config.yaml
n_layer: 14
d_model: 160
n_head: 8
n_kv_head: 8
head_dim: 32
d_mlp: 192
vocab_size: 512
activation: "swiglu"
norm: "rmsnorm"
norm_place: "pre"
norm_eps: 1e-06
positions: "rope"
rope_base: 1770.0
rope_fraction: 0.75
qk_norm: false
attn_scale: 0.177
bias: "none"
tie_embeddings: false
parallel_block: false
init: "uniform"
init_std_qkv: 0.0367
init_std_o: 0.0
init_std_up: 0.0367
init_std_down: 0.0
optimizer: "adamw"
lr: 0.00219
beta1: 0.9
beta2: 0.98
weight_decay: 0.067
lr_head: 0.00438
warmup_steps: 258
schedule: "wsd"
decay_fraction: 0.873
decay_shape: "linear"
final_lr_fraction: 0.0
batch_tokens: 16384
seq_len: 512
doc_mask: true
z_loss: 0.0001
train_tokens: 127600000
steps: 7789
dataset: "wikipedia_en"
MLP neurons of a small language model. Each row is named by its layer, matrix (gate and up: input weights; down: output weights) and neuron, and shows model dimensions 16-143. Each number is 500 + 40 x the weight over its row's rms, rounded and kept within 0 to 999. Numbers have three digits each. A neuron's up and down rows have the sign that makes its largest values positive.
After each neuron's rows, "fires on" lists the tokens most often at its 100 highest values on Wikipedia text that the model never trained on; "fires after" lists the tokens most often just before its 100 highest values on Wikipedia text that the model never trained on.

L6.gate110:492496509503482483485487430474523636469437454490441545437405515457494485524538480482522494508517458545495520556580473494518509423539488571509460516460432470456513461569564472547497516554447530465511505518510529499485427563528517476517491540497483487513449509544464486559481489455592497474538531527493525500519458493515577495462445535498408488473426480491530536494471416532445503536435
L6.up110:524539489523533500509458507441456469543487536477501570498465452459491618543475523487543559525521494535465502563516517520542513534522463593573551495542470502479470471518510525521433435425516530539524487571518588481549448597456536529477500561442423528528469507517488502535484510473544483495484463540487491486531449511604506540515471526521446503483451465553476478503552518508587572512408
L6.down110:525551543547496544550440470563539559510533516486462583486507518520485418509456558415484557491486490451485442548540493500453496496513517444439402516461576551486516510519424504509472490480484506460444494462558560430537444496477500519455453482529433472540469581521505459532507524561499501488484459506441470492414560497524502562462472509520484449485566521495531519468492572486536508490514
fires on: "t ", "o ", "ich ", ", ", "h ", "and "
fires after: "wh", "bu", "g", "s", ", "

L6.gate47:507504492446499455463509461450553464559482434497470465519521458498502539529418524541460450539489477420503510550430537530506452550464491477529446469443543540506485599537404484512479502495538466534511577474491494468524476474496477482445434574470538514471503526503494521529425484523497455542524529521522467472541500472499465517557506570433532525510533522521484519484533420431496562550490
L6.up47:494503528426522441499424481392483471545518399492490508493505508472440526520484487550503456572477487471503493524452522541450461534515515527547476506445580511516459557515440504493397436484558470514502585524510531453513485476477537470493412551513497535448459551503492500505509489501522444508540525541508492506514493474544507500517528533471520466498549544513547520522574379440528580526472
L6.down47:499515514480482484584492486470485547464616441486557495478472472479433510530490504496537484483328494521472589582451450529436484447473486532476518496416474527488530506503448571516471506531546516517443549542484484511509488533474580509490483451515459546515473552530516598422527486486451512508485457536535539550586468537535502537477480555518450503490509436492497459541537500557484525480442
fires on: "\n\n", "to "
fires after: ".", "y ", "er ", "e "

L6.gate164:499497533473507446495540472499454463428502432504489516512501487547527554543465555553499566528551425489499435488474437566496465505442484464365506424507505492524525481535479522576468525502499423451447539463541453441495514534520473418515508570541528507497509526484474496536474486527513437535475502466481534447455499547466485506482516566544528601443531454551483431513499474449445472559469
L6.up164:515480548438518499498552485483443495482491415529541500482524508478514487498490570557499523502510497475520460476531502519478490507494441503413492475490470457544468548555433511506483465466522413451485495499440584497461500499496511453492447609564511501519412498479467511587479517503523411547539523499466550489432514490483452579536466574538591500422515457568465457514471450524507543576480
L6.down164:551494511392514498538527533500419464462484434580481517490535492479502474509515520523505578509377441477467459480554474566515456489477451498433529473494504457563445535561479531500480489539533447457482474478434496530489475465526440434513483589566505532543451526488506540555488468480488420512472524473480532519501491519439445520498455551504498486435503496580496473575466472474476536572388
fires on: "\n\n", ". ", ", ", "the ", "\n"
fires after: ".", "\"", ":", "es"

L6.gate188:529538501504538461497383453481426452463470371492520455497560490470431498503435504523424508528490533482443572522518479496446470529460485528509501529456520514479377559544470462485496460477462501537538516506520546526479478537410460441511462521543518530497504573544457496519491598517533476502556502541473469534503449507484480514606465510536484509471479469506447507535551487489491555493470
L6.up188:530522456535559485477488435417551486488479482482483549521593501447506524463505478553492521522508542445455498581473453509431479443486501439481440518465544442442505527528566489455500501525477549556563540436535527517538475546505518423435480498392549446458550519509488470508452502521527521551484520513506560514543498496524485486564460588424490540502491378531558522466532474517547530522457
L6.down188:501580513484464440607502561538495512525482442510551518470530427539518488524517530426533488502456495532528569479516464522533474507488511511468508448512474550533458524449492406524498457571532459453469509554463482529463435548491485517533509529559416622507558551526510520460580551507535519502499428470439445445518463513486446489526496460497439515472495566522451450515526575506451496511468
fires on: "o ", ")", "to "
fires after: "als", "wh", "e "

L5.gate79:483490499487454448509427493503469462494542494445467514604456521456466492441516512570507534489506543525481528437458560518521498528529488445441521493535601506502422517505525560462482463508450497478543535468498487447482503453463479526435504456526645487507447446524466533508539515573543553459497559509514520464523493516476482448569551475439503535492559523492446515506464527513491502404496
L5.up79:496460548489545540432529437483508492461489415564476494650457438503408635486477499549455499504502461483522446490477469611526439462485526466542465503484464485537492488542551472435495442503505574473571530525464540553460470478500455473467498521534511494531547484546533515527473506477483469510451532447464502495564432546509513459523449527471531501480467493463513436550466512518519529528436
L5.down79:468453499512518534481506527439539540459490506525532544535493476497478498528410481509514431490520531503491492441474452559468484478431497454526546510466568507482570504572520544517477508413469543537529543526465448575426493521504507491506420522534507497452497521518534543421531473483496545559568484520549486494494488455554544469548518512490519466465483471500512460542509533521400513429578
fires on: "ch ", "est ", "t ", "th "
fires after: "u", "a", "g", "at", "ear", "Mar"

L7.gate3:517464493504511500492421562504481516460554446562439513477471442477437526533445451482506460443450523533397513580500479467514478510453482539575516556436504473492470459424498467505534476434459595478482524489451542477511463559460513448470528500481448467527512488559455530457451577473572492482567455473435549566459489526599515475543484520543423520465441473503496512550493527549510452499440
L7.up3:554510583471496523486474492489520539443492456534442515476497435447473487579467457444507528462499471484473475577538488456518485485498436492565526477545487481553549519503448463564521386519460504491520587473464520465464470539446618419514591497532456476488518522487462464494513504571553520524496443489518497517481438527512483476508461507496511530516398508499499513517504423471510444549416
L7.down3:538502467526515435608523541482495538566561504436506573471547501494421512510531476528463465488377485484443504528510470508567519510501495491492446539454531459501445495473533541498474545466486559563526444433544491536533478519487422535445421530507433445476514521553483456486469574480490516531489479491463476519425535584460524496519505511562452432504566479547529511481452560462514491468596
fires on: "e ", "o ", "h ", "with ", " ", "is "
fires after: "g", "k", "s", "wh", ", "

L5.gate16:540431547493550430506424543509479475513439517508496484499502467449442468529549543518499520552563421510464527470410559605494489577548443533423498504560481522515473488496471484474436525513562486537555488480478451447539456461506493537496543530498520474515482551452553500524573418545525495430477499525495560511479525458550464450476585449529439460486522526489469546520505483463477478524508
L5.up16:556511520457551546471494538475444446483458473563417516499471522520522518531539498548492529518604498564452474465457541575486488523496491474511486467488434548460493450476542495464467560467511495523513501533525505508443496468467425505464535522481501475552509590510529454526544459579561501491417500474492562517515528525549384478445561479570452544481514479468469496532559488451493488538440
L5.down16:500513526480512470603529495454456479492505554508502487463597503555510574561537473516594466513441452517505516451480542580449550494505496517505466500523512570473508458479505581523479537520534435567509488543447513523505443461544531562516543525468486493514519520486470463526493468506506564487499519458522561544527497527572506485418509473529455572451496478506449417524536503483475524537530
fires on: ", ", "ary ", "ay ", "ch "
fires after: "u", "M", "1", "3", "2"

L4.gate1:483511539490570476504471541475464569554538519473535463460520551468493496490549601533442457541519503524492511437450515510577536549524448509466604503500482522527434544513449520453562484464491564566541549500463529523474617465498462492498475502495477425530501482494502526497556541563574476510530506522484504523375460510499463519490519476515509488479505542510495388573447490443522549492477
L4.up1:557459536460438537497505488481503504560454480600506528542517427494496509518454591505503557551537484492494477463504517670480515485551487539498492418514451487532505499466562528502553593514470503473445547531474444561440415520551507554527536513529508412525530503486521510479562498485561516564455462491493496526498464503564466495478487520524496410482500484472543490508429443512478499493482
L4.down1:513456492467437482525472516474513546493458506532495448511578481520504565569541445536530502577464522483485426520556578501470492540490533543452479534461448506466529472466533434504471501537520477515523575523485439529517471481514514471499433492568558447504481493512515520499525503485468474465547458438492452470529489591471482484498471483408357514471518461454447505453438437473488568578570
fires on: "y ", "ch ", "t ", "e ", "ary ", "ay "
fires after: "all", "ul", "Mar", "us", "u", "el"

L7.gate17:580498525512476524524506383485489472411400499551483398462487498514476480541506529492511521553501427473455530499503486531552457457526455499459485455541515475584453493520529545537469551520416485452537488491500538528527469531475456456461519600492477538543495550517528535550491506541516468572579525503545464499502457516442509545521490535511466456499518479523416482487529467506485484610446
L7.up17:504516472422496514487475488470511524451540475508483515470449524449515427545473508513497530494503550567485493554544457496431494445519457506482541531530512490573536591575425513545500458462540446494452554507568454467518473517528485422506448519492495488468416506527489529501509556532543513475498455487578631515467443486516454525552427552493545525508490444502459474513422467471485552512516
L7.down17:501505496432483492578471481533488460419429530559492541449486484470479539546500476502424516537309441503513523506541485508533507476549525486509450457561482424566495539476507524480463516482468496501511445493466538455531519485505457454455489561500435468520467593465530588542471485528506509498486471525491456551497485494450461591515475521557553523518474517518546495529537457479470485553460
fires on: ". ", "\n\n", ", "
fires after: ".", "\"", "es", "s", "e"

L3.gate33:509485476473557464496481517492507485479431492525470445498502459536501525462511492497503497557477445525443516614509497494463492516474489423482528495536543500489497510566462501617490503492554532508469545503444461448505501512483464456479495497584481484534522612525491580546454516553482529545581515495458525548482460450466514489517500497486502479445502539518501521519476517539479507526427
L3.up33:426535506421520474479503452483514493505452370494470529549540493466514517524473538526456518499524489469436498501519469533480506512443518468480472477448486472472467525554460514515498495477553490496474562482632468483505480463453506421549437531562475522497497492504370525560512588510488455511543490496468505476460531550475520587558450583531545457533554521528530523504525464462511534559538
L3.down33:512469499499503501524481470516510447499467490460506494493467487478486502492495468526487490508307470523475512567539503519504551451453495477504464520455559497516462531523439635567485479514486488486419544508504518473501447523502497441503459490576394557545556556514495538545469532554505541567504476545482428555518476487537522475554475504521571403512546483499532414506507484587523518522518
fires on: "\n\n"
fires after: ".", "=="

L5.gate182:514476539441486437523554503499471529422448444539504494540483503478504534517534585551509569477536446482517448478508484579515505490524481482436554489573530455556509499533482529500471492490531381431525539463508536455500550476524457452498498597519488481470422517499485543575515465509518397529445532507516526438465480512499485528520508587506541550452526458537456430531437432471468506538454
L5.up182:464484542404551445487485460484501501440533424503492514469547473510518515547480516568493553534536457521504403473488534515468485469462495492420504437527569477527519518580435507506496509439541463457472472508523510525509555486531476402497504574543516523433432532543455463664482493505556470542521497472527568465448463520451486578510501545534526529480535462503501462520496501492467520538444
L5.down182:519482501438561477608527488530440510487465456554501537455494526520508465547513512530490518557395442494492437467522497520516488418476430499455580458551564470551484475557488570508494513517515482522526484512493453480472522457510441440488491591522507496461475548519491590574491496515538419499515499515539540446456465526478448520506498530506511502478487477549508433516493481482488513566397
fires on: "\n\n", "the ", "- ", ", ", ". ", "("
fires after: ".", "\n", "of ", ":", "es"

L5.gate54:525532477418397561530524445469376527528455500509513456492523529417441401477557492494502479522492485443471578467529521515482568541594496558516506464538474529550435582519471484491524435511493522500483512525504514533517431524465507479500528504485547482520464533493462482589479568496482505505491528580508541436492450510495493492532497471458490490484396522461452504454500516434507501450489
L5.up54:529469501536390491494430495538425560507461554586550453492432467526498467489451491508515528516555487540539503519522421476483497494532484550561549495540412496485472453435498474516531468507491503480473499527460460544512449530411520481488495511508507490543506506506478527521420470470545499486557502488569639585542514432542478450524497511463421489502475465479474465493515480587492495486463
L5.down54:505476468524447558544425482522544558463473563513512519493531432532502539434504474467503468512373489505496456548497540490474489509540505533481417501509582501515507489567515502539502456561487476448533493553537590503472434487462462479436460530583427383504486490538547509508551553490556499473500455487515469485457482491460548570481483508565542531428516477547552522438522502521478544511546
fires on: ", ", "a ", "ich ", "t ", "), ", "h "
fires after: "wh", ", ", "bu", "g"

L7.gate180:450508450484428486474481465525476521432456537517544481438480511486521503508477510526495457444499484553471461581529516496534485432479495534505434449438460445561491481538483478515504515530446556495450496523511482488486525567476501559571461498496496513550480560564503542539521514432516526459584454500434529501445468450504524499496422504480455492478527501553538508484526517545464562442542
L7.up180:459469446489495503487512479557537473487517526500490415448478542520536492510478470504436478386493451504518500489485553504521530462446553473488491446469475479520494459502558518406511560512488516453477477499437453577435552464443485532581483425486501437597581514513611520470497551477453521451526483434483488518455501503452483462511528469490507465500565507514494460493471493537456436427546
L7.down180:559480490477483520463514493540519485531506467589458488519447558492471480434575499512460479520483525460511515418489533470557573500488468517474506515524530494474503501444541555523528602444517492493512508544425538535509507521497527474469468511463593457444491507443580518422464466414433492517474519438517505503503473555437475434521540489458527494572474538479476502504445499521503463498471
fires on: "ac", "ar", "z", "==", "igh"
fires after: "l", "pl", "e", "tr", "w"